config = dict(
    num_hidden_layers=13,
    hidden_size=640,
    num_attention_heads=10,
    vocab_size=8125,
    norm_eps=1e-05,
    bias='none',
    tie_word_embeddings=False,
    init_std_o=0.0246,
    init_std_up=0.0284,
    max_grad_norm=2.0,
    train_tokens=553100000,
    max_steps=8440,
)
MLP neurons of a small language model. Each row is named by its layer, matrix (up: input weights; down: output weights) and neuron, and shows model dimensions 528-623. Each number is 200 + 30 x the weight over its row's rms, rounded and kept within 0 to 999.
After each neuron's rows, "fires on" lists the tokens most often at its 100 highest values on Wikipedia text that the model never trained on; "fires before" lists the tokens most often just after its 100 highest values on Wikipedia text that the model never trained on.

L4.up2047,163,282,204,187,222,191,210,171,203,211,198,209,217,185,255,163,227,178,228,166,203,194,175,200,199,235,194,176,211,228,212,164,162,211,242,158,157,158,223,189,200,186,193,162,210,231,219,225,213,196,203,195,207,291,210,187,182,175,206,168,193,180,192,191,154,177,212,163,141,235,175,299,206,215,188,196,180,183,143,214,254,189,192,198,217,179,186,265,202,144,181,195,158,160,171,206
L4.down2047,211,179,207,185,175,246,181,160,188,214,212,250,139,186,189,189,213,160,228,231,208,167,163,209,172,174,166,235,208,187,203,189,248,146,211,182,175,216,162,136,196,266,199,198,192,228,181,186,209,221,147,194,202,182,217,206,173,253,210,230,205,204,192,227,210,228,145,252,221,235,189,163,220,222,242,190,195,202,214,200,200,181,180,167,218,221,176,198,179,252,184,176,184,195,199,221
fires on: "0", "1", " |", " final", " Rangers", "2"
fires before: " |", ";", " (", " ", " Ro", " |\n"

L4.up1756,228,183,267,220,182,186,202,180,198,180,262,216,191,217,163,239,230,246,209,246,214,231,194,181,211,217,217,222,195,215,141,181,194,256,156,203,161,190,196,210,176,166,242,203,217,136,183,228,199,229,177,203,173,202,218,214,224,160,161,193,240,194,186,184,264,157,217,233,207,155,166,204,201,211,203,255,177,194,203,202,212,168,192,142,191,232,200,185,180,148,168,212,202,247,195,187
L4.down1756,187,223,199,287,207,243,197,247,204,221,168,153,168,234,201,142,187,218,132,183,173,212,204,217,174,201,149,217,213,202,200,211,223,182,181,187,224,153,288,153,174,159,189,196,214,233,182,207,178,210,231,197,173,183,203,169,172,170,251,186,203,113,230,203,171,234,152,202,188,200,233,144,169,182,210,244,159,195,208,227,158,176,175,192,225,184,161,186,174,200,206,134,162,166,232,204
fires on: "0", " |\n", " P"
fires before: " |", ".", "|", " |\n"

L4.up137,188,258,170,142,185,143,183,176,200,201,245,168,208,173,201,172,223,211,174,151,177,224,191,198,175,199,205,179,174,206,205,211,247,182,165,176,203,215,162,214,235,170,219,153,189,216,211,235,210,152,246,236,213,202,166,215,218,199,214,132,169,207,199,175,191,220,211,216,251,166,184,282,144,198,197,244,184,215,166,212,159,207,236,173,173,186,225,202,205,232,161,230,180,187,168,181
L4.down137,240,185,186,176,212,239,242,258,182,196,181,212,236,209,157,196,173,225,216,254,205,232,177,210,229,155,173,201,246,190,167,231,205,163,192,214,265,201,194,217,179,200,212,259,184,162,119,167,211,206,174,165,161,199,222,190,232,180,148,197,226,165,219,174,194,224,191,212,153,161,172,195,188,164,166,190,174,147,187,208,222,214,224,260,214,189,171,158,229,225,195,180,220,178,222,164
fires on: "1", "2", "and", "ile", "ol", "3"
fires before: " |", "%", ";", " Re", "o"

L4.up334,162,215,229,185,158,207,183,191,162,178,205,236,198,210,216,175,195,176,197,164,219,148,188,198,174,180,164,213,203,217,228,192,218,251,207,153,175,251,176,165,173,232,243,193,203,217,206,207,190,146,199,210,175,245,185,188,195,231,189,139,204,227,204,185,173,218,185,137,187,239,239,102,183,239,192,190,236,211,209,212,204,189,193,215,176,240,190,181,190,204,176,223,170,144,183,159
L4.down334,202,217,169,245,225,216,186,211,250,184,199,173,159,169,215,202,226,176,227,187,203,203,173,200,183,220,217,169,210,245,206,185,154,154,211,248,201,218,195,245,229,217,192,164,212,182,167,240,200,170,164,198,191,218,213,201,172,176,210,157,147,155,242,242,213,236,203,227,211,201,178,230,212,202,248,209,178,157,169,225,197,166,158,153,220,158,203,216,201,218,189,133,182,182,174,191
fires on: "1", "ation", "2", " Cup", "ition"
fires before: "–", " of", " in", " |", "-", " September"

L4.up1883,216,208,210,171,210,219,212,272,141,225,245,189,153,229,212,177,159,236,192,209,201,231,224,249,194,321,215,249,169,228,182,186,210,204,197,190,192,228,201,162,151,220,275,203,232,171,270,182,199,226,211,261,177,216,201,161,170,215,239,173,221,220,219,226,220,250,233,218,187,190,227,202,208,140,202,186,176,204,175,194,256,194,174,145,201,199,203,213,194,133,219,225,231,234,234,184
L4.down1883,210,204,191,197,145,204,104,209,161,175,156,221,211,187,183,232,203,187,155,180,209,214,195,218,207,183,197,198,192,243,234,199,219,164,195,235,223,205,245,223,210,160,210,232,218,188,211,218,230,227,233,201,192,238,184,131,198,185,219,256,235,202,205,147,188,176,208,195,222,186,223,240,211,162,240,160,195,171,209,220,154,240,185,164,158,180,207,211,146,212,211,157,210,179,239,149
fires on: " ", "|", " |"
fires before: " ", " |", "1", " Democratic"

L4.up563,167,253,177,196,207,176,191,218,221,198,196,238,175,191,185,142,198,191,220,175,180,215,134,216,222,254,189,179,205,198,283,236,207,215,214,218,219,238,223,216,229,176,181,192,201,205,220,226,292,185,198,192,204,232,190,207,198,208,207,162,196,206,211,185,143,201,271,182,231,204,198,282,164,173,194,147,197,214,182,216,235,215,226,221,216,191,176,217,194,186,184,244,183,230,208,208
L4.down563,215,206,193,244,138,191,194,205,215,227,167,169,186,205,221,242,189,175,247,160,218,205,237,184,173,256,227,174,226,256,189,223,145,214,185,163,222,216,253,207,234,188,206,176,204,247,202,207,150,227,262,212,227,145,178,206,251,223,154,183,157,207,250,219,232,230,199,169,165,193,199,187,191,179,182,141,186,169,154,204,220,177,212,230,206,147,217,210,177,190,199,192,183,193,234,174
fires on: " ", "20"
fires before: "20", "19", "15"

L4.up1715,219,206,222,267,242,174,178,193,190,226,199,255,187,219,166,197,260,197,210,217,199,235,137,166,237,204,155,221,184,215,198,200,232,245,220,156,201,214,181,185,190,157,224,200,178,212,200,179,206,202,216,267,212,223,215,247,238,174,142,197,238,219,165,198,222,196,204,175,211,189,231,207,207,173,165,179,264,167,190,148,205,248,277,214,213,175,202,198,199,201,228,223,198,178,195,223
L4.down1715,213,147,178,174,170,215,216,257,220,171,217,201,238,176,186,181,148,157,218,239,178,227,182,172,244,173,160,205,210,210,201,179,207,177,120,194,204,184,220,217,253,222,202,204,176,141,163,233,195,168,195,192,180,233,241,204,222,202,223,180,190,185,149,198,183,243,201,221,138,166,226,160,183,219,164,216,203,192,221,166,173,165,160,158,240,202,229,207,144,160,169,235,233,189,208,236
fires on: " |", " "
fires before: " ", " %", " |", " ±%"

L4.up694,177,204,182,166,227,162,198,135,187,256,175,175,179,214,215,200,226,156,196,228,201,215,179,272,141,171,205,224,196,211,212,200,193,177,137,217,206,238,163,227,182,172,184,202,177,206,142,205,232,210,189,241,248,189,206,224,226,194,237,201,231,208,181,202,191,200,216,184,227,148,201,230,177,170,136,168,167,207,181,169,192,182,227,217,135,266,260,174,218,192,204,237,218,181,194,159
L4.down694,216,202,248,174,197,194,153,230,160,192,236,188,203,197,212,219,204,193,198,230,218,207,209,220,179,158,168,226,173,209,212,175,186,159,235,193,227,188,168,201,229,166,222,139,198,244,228,224,210,184,200,205,200,232,151,186,205,168,155,223,207,212,140,187,199,162,157,179,226,191,210,201,226,188,235,230,219,189,263,225,186,236,171,162,146,207,181,196,165,184,212,168,172,157,256,193
fires on: ";", " |", ":"
fires before: " ", " Yes", " No", " ?"

L4.up950,205,194,233,151,225,220,202,174,166,208,196,204,223,164,190,221,187,196,199,178,224,192,180,230,202,185,218,204,202,187,186,169,176,214,226,225,197,213,202,199,218,232,189,283,211,186,219,226,249,172,271,176,180,152,196,198,190,245,201,144,127,140,208,194,179,192,229,212,259,241,169,209,216,188,196,179,156,214,184,209,223,197,154,221,126,174,206,152,180,166,203,201,168,197,194,189
L4.down950,191,188,178,167,192,242,186,200,150,233,210,216,188,221,216,198,199,194,181,199,185,199,183,170,211,154,195,167,215,236,222,165,176,216,164,216,156,228,197,240,196,151,223,229,191,276,162,186,187,208,153,173,164,218,197,187,197,212,192,163,202,218,192,165,141,212,167,209,183,195,186,191,143,223,238,166,171,215,278,205,185,202,211,192,211,183,211,221,217,231,203,170,226,185,194,201
fires on: " |\n"
fires before: "|"

L4.up1751,197,191,206,214,224,217,242,194,222,188,144,204,193,211,231,208,216,242,171,184,180,218,156,242,192,178,218,209,185,214,216,174,205,237,247,255,189,188,179,184,171,191,248,224,190,188,230,203,226,217,227,191,171,224,251,207,227,153,192,150,158,196,177,217,182,196,221,167,205,191,192,219,211,149,168,232,248,174,175,211,175,215,165,205,167,187,179,138,152,195,151,232,203,217,216,215
L4.down1751,208,240,222,205,191,279,254,226,207,177,190,169,196,217,190,173,185,197,199,155,240,166,244,157,221,177,163,249,187,177,173,242,196,220,184,194,220,213,170,158,211,190,170,178,180,211,243,218,215,181,267,188,203,236,228,221,210,197,205,223,187,222,195,155,181,185,208,233,224,202,229,195,206,201,213,142,213,213,176,185,179,154,158,216,158,217,252,158,198,212,170,140,212,219,155,246
fires on: "2"
fires before: " |", ",", "–", ":", ".", "nd"

L4.up1971,216,220,226,225,222,158,262,190,226,223,166,263,207,150,194,180,198,148,227,215,199,152,223,225,205,192,199,182,145,183,199,258,169,221,210,256,165,159,165,169,208,220,230,212,238,130,185,193,185,247,192,175,226,252,222,222,201,288,202,139,188,154,172,197,207,192,207,179,243,193,187,199,233,182,233,195,222,134,199,198,242,234,216,198,203,217,203,181,233,195,209,144,177,209,169,140
L4.down1971,192,179,191,165,181,188,178,169,187,177,190,219,202,183,212,163,179,220,254,209,196,206,209,175,198,222,206,193,222,225,142,180,184,208,170,153,260,207,154,180,230,172,219,236,186,178,211,200,171,161,156,203,206,198,205,192,231,162,213,235,197,215,199,158,184,192,245,223,248,227,185,157,187,228,191,214,192,166,245,258,225,227,197,165,138,144,214,175,246,219,175,255,187,207,172,187
fires on: " T", " Party", " Title", " Home", " Player"
fires before: " |"

L4.up2269,220,170,217,206,206,217,176,160,224,212,200,186,217,218,160,193,191,210,258,221,143,179,197,232,172,163,257,188,173,211,230,217,169,197,189,222,125,219,266,208,164,125,209,213,198,210,184,209,206,211,221,230,166,166,230,200,200,213,216,247,176,218,201,229,148,172,226,173,204,205,141,181,203,174,203,217,211,159,204,213,277,193,202,232,166,264,224,212,186,159,195,242,216,207,207,261
L4.down2269,212,233,207,235,234,177,198,181,156,170,195,154,160,173,219,207,176,112,199,167,171,201,231,158,137,250,158,257,190,218,225,248,241,164,222,144,207,267,201,140,191,198,208,193,210,233,244,242,200,200,223,185,193,216,193,212,234,175,238,184,226,200,167,189,179,209,236,209,260,214,258,215,170,157,200,175,187,169,157,151,177,196,195,212,216,193,229,222,174,149,188,194,222,249,241,179
fires on: "0"
fires before: " |", ".", "–"

L4.up1491,169,159,141,265,177,215,214,194,201,224,199,246,190,249,175,193,234,170,209,210,206,181,190,227,188,206,229,256,191,191,252,189,202,137,175,206,135,231,209,202,214,179,214,158,232,124,230,207,290,218,196,225,247,195,232,200,209,126,184,183,247,172,188,177,219,211,197,168,194,201,245,126,202,237,162,233,242,166,225,181,195,189,215,240,211,203,204,187,212,210,222,248,208,190,213,192
L4.down1491,174,172,183,192,251,191,192,192,194,183,246,178,173,190,201,230,217,149,209,207,231,207,253,269,199,154,142,136,165,162,207,171,229,172,228,237,197,240,188,212,207,206,232,169,208,199,216,219,215,196,177,153,156,209,235,186,176,235,224,150,197,176,230,213,257,220,262,176,176,188,200,228,217,169,203,229,211,212,186,208,221,208,169,146,242,184,177,178,189,213,173,227,222,182,258,159
fires on: " ", " Notes", "/A"
fires before: " |", " |\n"

L4.up130,135,219,164,261,170,179,220,219,242,181,193,208,200,210,209,230,197,177,232,176,228,175,196,242,224,174,158,163,181,236,299,209,217,221,245,140,206,163,215,170,209,218,128,191,225,177,239,184,218,206,222,231,169,210,242,181,214,190,218,175,166,243,169,157,207,250,162,133,222,182,191,186,232,185,234,169,217,190,193,156,217,222,203,170,211,188,225,171,160,216,191,210,209,225,186,249
L4.down130,165,228,159,261,155,262,192,195,136,182,153,201,202,270,198,219,225,192,228,201,227,176,204,174,251,239,169,163,229,181,155,230,193,218,184,200,184,235,190,214,187,188,195,197,168,179,242,154,213,182,207,244,186,173,218,178,196,123,184,275,202,198,213,205,173,200,224,209,214,231,198,152,176,188,220,219,103,172,151,218,210,186,207,251,224,165,189,214,224,211,185,196,212,247,195,249
fires on: " |\n\n", "\n\n", "==", ".\n\n", "See"
fires before: "===", "==", "=", "|", "-", "20"

L4.up1576,185,231,234,172,205,170,257,251,239,208,217,234,185,166,219,206,225,183,189,187,218,235,193,228,207,202,242,225,105,234,171,203,159,251,167,214,164,233,192,179,180,209,224,186,181,199,154,189,212,213,152,233,215,191,204,183,152,191,196,210,199,220,204,197,162,163,228,168,186,174,175,213,217,219,200,145,190,183,159,218,130,200,179,238,195,193,255,203,160,237,263,104,169,220,200,196
L4.down1576,208,288,220,191,183,217,164,149,134,168,201,178,191,197,202,175,132,199,209,208,207,203,188,196,172,202,205,224,237,195,188,217,158,227,248,224,216,165,212,225,222,241,212,190,207,200,232,170,205,192,187,185,173,235,167,234,156,201,222,188,191,237,190,182,223,186,212,192,217,155,201,212,224,166,213,223,215,194,277,174,165,174,210,191,159,195,150,171,220,193,217,218,246,257,215,166
fires on: " —", " TBA", " –", " Silver"
fires before: " |", "N", " |\n"

L4.up720,126,179,156,176,182,217,243,225,213,241,221,218,146,189,206,188,132,217,222,234,172,224,178,222,149,197,160,170,167,207,213,207,200,160,181,209,166,212,227,221,215,184,202,226,179,155,229,185,214,172,264,215,209,196,248,208,237,197,188,198,221,233,210,157,227,234,204,190,187,204,173,176,190,219,128,189,162,135,191,217,236,204,194,152,209,180,196,192,179,220,209,169,187,168,234,193
L4.down720,201,231,260,195,210,186,194,245,204,150,226,143,181,176,229,193,207,186,209,198,204,179,177,211,176,256,219,170,160,165,229,260,149,204,219,184,197,190,174,215,162,236,171,139,161,197,208,187,208,234,151,222,183,290,174,161,175,216,244,235,211,177,194,213,175,176,242,215,219,162,229,190,210,175,190,173,184,189,226,229,190,207,224,176,204,224,210,232,186,190,276,185,184,237,202,202
fires on: " |", "ak"
fires before: " ", " Ret"

L4.up793,179,170,171,159,223,162,210,200,174,253,189,157,202,226,199,191,202,249,204,243,194,206,191,183,167,242,200,195,166,190,232,245,185,249,144,177,161,235,233,210,201,215,166,253,238,208,219,172,249,187,187,223,232,189,247,237,211,235,203,170,219,185,205,171,218,233,275,210,225,186,223,267,106,200,208,179,209,196,147,243,161,185,224,175,217,250,184,196,202,196,202,312,213,254,192,199
L4.down793,168,185,159,233,157,191,211,153,231,227,182,222,194,165,230,209,228,197,263,183,230,247,236,229,161,209,249,166,179,208,144,182,116,173,191,179,237,167,232,169,217,149,213,165,230,240,174,244,175,168,173,193,135,213,136,229,230,222,164,225,113,190,178,225,202,246,205,177,148,247,127,154,207,226,182,176,184,234,213,205,198,181,191,231,167,180,261,216,194,224,242,187,164,214,260,154
fires on: " "
fires before: "19", "20"

L4.up1603,177,183,229,174,177,214,225,213,198,193,206,211,192,199,255,166,246,173,214,211,251,172,209,214,198,153,210,267,145,190,207,232,197,179,186,245,208,191,212,194,168,202,142,179,197,194,185,205,252,150,212,181,238,232,227,240,176,198,146,242,223,155,179,148,182,195,231,201,209,171,155,262,185,214,196,169,260,175,207,145,158,193,210,223,183,243,255,232,231,186,153,203,191,186,155,180
L4.down1603,207,212,216,208,208,214,193,176,205,244,210,154,189,222,236,148,188,229,186,195,186,200,236,206,203,152,228,165,201,240,211,197,186,200,159,247,226,163,203,230,252,214,177,216,187,156,208,178,228,220,197,197,175,197,232,179,217,221,170,192,170,173,226,216,206,226,179,213,219,224,225,112,262,174,204,201,146,226,224,200,175,244,157,171,209,276,228,194,217,175,198,132,260,193,232,224
fires on: " |\n", " Albums", "G", "}"
fires before: "|", " (", " |"

L4.up1775,223,202,179,212,198,203,241,181,190,199,227,209,175,209,211,169,218,127,197,179,239,201,185,241,183,204,159,239,121,171,157,188,208,160,166,187,131,178,218,158,181,206,138,281,215,196,203,227,220,256,217,187,193,178,190,244,201,183,194,208,172,152,226,184,158,189,210,192,145,189,148,277,207,195,206,159,196,173,158,121,269,226,171,201,253,191,197,204,166,173,215,189,166,183,216,194
L4.down1775,236,271,226,247,174,239,147,206,183,240,171,233,149,225,193,230,236,169,196,222,261,241,165,223,207,180,184,153,202,221,227,164,214,192,240,226,196,188,154,185,189,199,235,192,173,208,234,150,191,195,223,225,226,227,231,174,226,195,150,252,207,234,189,224,177,197,215,227,226,167,239,208,199,179,214,235,172,201,188,267,195,204,183,182,273,214,240,241,206,240,215,183,219,147,221,205
fires on: " |", " |\n", ":\n"
fires before: " ", "|", "|---|---|\n", " |"

L4.up1735,233,213,253,218,214,227,222,166,212,150,178,215,182,192,202,220,217,225,184,243,251,175,234,219,178,194,183,241,207,186,175,223,178,178,172,198,207,209,197,151,191,224,133,217,161,194,180,157,328,186,241,167,132,221,152,218,222,190,141,182,145,146,220,169,192,173,174,179,193,197,167,265,181,201,162,220,184,168,161,148,189,142,208,213,129,165,194,174,146,189,149,191,159,210,226,205
L4.down1735,196,223,224,185,231,244,177,241,205,152,167,251,162,245,195,192,183,202,161,206,208,212,191,178,188,169,217,134,200,241,220,185,183,190,171,222,155,183,160,202,215,127,224,231,172,251,213,141,186,170,175,168,226,205,208,145,176,170,129,211,180,167,182,228,123,184,153,258,167,197,205,215,150,205,212,196,182,214,192,204,177,210,148,192,165,228,243,205,203,203,174,181,242,167,180,236
fires on: " |\n"
fires before: "|"

L4.up930,209,217,221,193,233,206,210,186,202,183,221,215,203,226,233,129,184,209,244,240,152,209,184,220,165,256,164,198,187,240,167,206,180,217,193,215,151,194,232,216,186,241,188,200,125,188,207,171,211,166,192,234,247,216,220,192,225,202,185,172,199,199,202,166,198,110,198,220,237,216,208,268,177,216,207,175,193,209,173,190,214,284,263,220,189,223,152,214,180,217,211,217,162,247,207,209
L4.down930,232,191,166,210,204,152,199,200,191,224,162,217,194,208,193,228,240,190,231,190,230,240,224,203,172,216,228,200,224,237,168,250,175,168,210,198,223,170,273,215,217,188,184,140,200,214,188,211,149,189,183,155,184,254,204,222,238,199,150,189,172,188,198,242,221,275,245,200,142,232,175,129,220,205,131,164,176,217,168,149,200,160,192,174,148,168,278,216,226,246,245,160,182,194,196,204
fires on: " ", "ch", "ck", "ish", "ak"
fires before: "19", "20", "dale"

L4.up585,152,265,218,238,226,195,243,160,208,190,191,206,225,186,162,213,168,166,219,219,186,190,190,199,173,188,210,219,176,234,180,237,161,213,213,174,244,231,182,197,172,177,200,213,161,203,165,197,211,249,250,249,244,187,197,215,233,207,189,184,166,227,201,234,200,144,191,221,224,132,192,204,213,187,182,187,225,213,168,173,170,173,145,216,173,255,224,99,188,219,235,239,174,207,247,276
L4.down585,157,246,203,120,195,216,188,197,215,162,219,193,193,156,186,188,210,171,197,250,178,177,174,201,179,165,209,205,182,172,195,223,211,187,198,233,193,181,187,231,158,230,246,180,215,218,160,201,212,202,199,174,228,285,190,190,145,166,222,188,191,158,259,141,202,185,217,188,174,172,155,215,211,195,151,152,181,183,267,206,192,184,233,208,208,184,160,233,192,182,215,202,180,214,203,174
fires on: " —", "one", " –", " Yes", " Independent", " No"
fires before: " |", ";", " |\n", "N"

L4.up2346,196,208,203,212,183,229,263,204,198,191,202,191,221,197,183,147,192,171,228,214,221,239,221,189,185,181,253,187,186,253,252,191,178,203,233,177,178,227,248,146,225,205,144,209,166,234,219,187,233,268,236,192,198,181,213,221,214,216,180,189,166,211,196,173,178,210,215,184,218,163,185,197,213,215,172,201,243,178,189,181,233,199,171,215,154,228,213,196,214,184,209,225,183,227,181,156
L4.down2346,176,202,223,183,202,244,192,209,196,247,248,158,191,181,226,206,156,214,177,233,195,179,215,216,157,198,198,226,192,184,192,202,191,168,257,182,232,278,133,211,244,209,135,205,240,263,132,187,210,193,215,182,150,216,246,186,185,216,236,191,172,224,203,271,169,204,225,211,263,233,203,156,165,154,218,180,207,193,219,196,170,143,194,197,234,174,251,204,205,198,160,173,198,155,233,225
fires on: "1"
fires before: ",", " |", ".", "st", "–", " to"

L4.up1725,187,216,203,154,184,208,203,132,163,144,161,183,157,190,245,215,213,201,211,230,190,182,217,166,216,214,222,207,217,218,189,276,203,173,211,160,208,204,217,192,244,222,200,225,199,159,191,202,223,260,214,168,181,194,230,264,177,184,208,194,180,207,237,170,203,247,190,191,201,134,236,200,226,238,185,197,204,184,169,138,247,214,247,191,222,234,192,190,165,202,198,180,150,201,195,219
L4.down1725,218,164,209,244,146,182,228,190,182,228,191,148,221,174,200,227,176,179,194,175,196,224,215,156,243,199,161,227,155,198,193,211,164,199,200,175,146,145,233,170,232,239,179,180,259,195,143,179,275,170,207,220,196,178,205,165,264,187,207,161,203,192,199,202,197,203,278,221,142,207,195,222,121,224,185,205,196,117,165,162,234,180,169,182,274,182,184,235,139,158,151,194,192,246,199,191
fires on: "20", " ", "10", "19", "09", "21"
fires before: " |", "–", ":", "21"

L4.up1416,205,162,220,239,160,214,190,246,169,109,224,213,179,223,208,152,189,136,196,159,218,195,165,163,228,219,174,220,144,176,237,210,218,192,210,164,140,180,205,176,216,197,228,183,226,216,145,238,180,187,222,186,189,225,182,184,144,233,149,174,171,161,218,175,147,171,193,164,228,241,174,169,195,172,189,217,234,192,240,128,239,223,243,166,157,176,202,219,183,192,193,208,180,171,219,165
L4.down1416,196,180,183,200,201,205,182,155,246,168,217,225,181,221,178,238,231,205,215,196,198,219,202,173,204,173,191,183,202,170,210,214,159,183,247,207,231,298,210,222,174,193,242,219,260,212,180,171,183,225,205,183,194,245,210,239,280,195,220,218,220,254,160,206,250,230,208,215,233,238,172,219,185,242,185,190,170,212,256,173,196,236,221,215,199,173,216,198,194,243,184,184,215,153,225,206
fires on: "\n", ")\n"
fires before: "-", "|", " "

L4.up2062,227,175,232,214,239,188,235,181,213,109,170,175,176,203,170,192,240,172,193,165,186,192,265,135,268,232,159,161,203,219,229,240,218,160,200,192,198,199,178,122,156,177,188,186,242,176,175,164,153,245,195,265,213,182,204,212,229,201,229,202,189,204,233,210,191,160,215,173,230,237,233,200,213,230,188,223,193,167,175,133,229,199,194,194,232,176,183,244,187,140,186,249,221,156,191,217
L4.down2062,217,221,216,229,215,222,203,151,208,203,240,150,244,217,246,214,251,208,160,205,158,166,217,199,208,129,206,191,159,213,178,154,183,221,198,187,194,212,194,237,172,224,193,197,179,246,249,193,233,220,217,203,194,182,235,170,207,233,237,191,214,200,264,199,186,266,268,175,173,187,202,165,146,221,181,195,182,192,173,239,171,232,243,185,250,172,200,186,186,202,224,280,178,168,180,232
fires on: " ", " com", "end", " or"
fires before: " |", " |\n"

L4.up2301,192,173,250,248,234,192,223,213,155,138,243,200,133,212,174,182,243,190,172,203,208,211,230,173,223,174,172,240,185,187,190,220,211,210,202,178,235,224,245,209,159,173,242,215,209,198,159,196,210,224,208,208,236,189,221,191,142,216,207,165,189,254,193,214,180,171,171,208,258,169,272,212,163,215,124,236,226,197,221,140,210,137,212,221,202,191,173,204,175,230,162,208,173,167,223,190
L4.down2301,197,165,157,244,213,223,199,206,216,196,198,149,196,199,202,231,223,146,198,194,176,143,237,181,167,243,155,215,201,173,189,194,270,156,164,198,181,164,179,214,225,198,174,151,200,184,229,215,152,186,214,211,157,220,191,128,231,169,160,175,199,198,199,193,196,226,228,179,204,200,190,228,232,197,214,208,196,193,179,145,178,214,199,199,184,194,164,162,154,169,187,201,183,185,235,135
fires on: " ", "m", " |\n", "24"
fires before: " |", "–", "pt", " |\n", "met", "|"

L4.up1570,232,167,210,223,197,174,234,156,191,218,166,240,200,196,221,202,208,210,239,196,148,223,220,200,238,201,240,192,158,206,216,278,201,219,245,223,156,180,186,165,222,238,248,183,208,171,217,186,199,200,172,195,228,206,251,263,225,219,218,170,242,229,211,174,223,186,174,237,232,193,247,210,259,189,211,167,193,169,229,187,198,254,167,184,188,194,198,281,229,198,165,221,187,238,205,172
L4.down1570,173,253,238,166,254,208,221,167,178,170,174,208,174,196,173,130,178,188,212,200,215,200,234,187,184,239,183,180,179,269,180,210,158,217,227,189,238,221,151,244,158,175,178,118,219,201,196,186,197,190,205,174,235,207,181,180,210,225,248,172,194,206,263,209,188,195,267,241,210,224,231,192,208,171,178,189,224,168,185,147,161,245,179,184,150,196,190,144,151,150,202,198,178,156,212,151
fires on: " Year", " Apps", " hold", " Party", " Source", " household"
fires before: " |", ":", "er", " Albums"

L4.up1625,169,191,219,118,200,179,232,185,150,188,251,228,215,176,187,138,186,188,206,184,216,181,156,214,187,163,166,217,218,188,210,208,138,237,229,193,185,175,195,228,193,233,186,224,164,190,230,201,234,206,122,195,162,251,204,261,185,208,170,189,181,206,162,227,159,207,175,161,194,206,184,161,208,182,204,243,278,186,221,214,185,214,175,171,184,192,242,166,179,207,192,196,216,194,203,224
L4.down1625,175,155,177,163,195,229,267,244,157,201,212,222,178,182,251,238,197,155,189,182,192,148,228,173,184,223,202,179,256,220,218,200,244,218,182,243,126,183,205,166,186,210,224,225,230,219,149,185,188,250,232,181,224,239,204,183,218,208,189,212,241,181,194,190,214,157,185,201,141,173,180,211,195,242,207,212,199,229,175,222,216,175,220,233,210,211,210,177,184,170,168,203,223,238,205,224
fires on: "\n\n", " |\n\n", ".\n\n", ")\n\n"
fires before: "===", "==", "-", "R", "M", "|"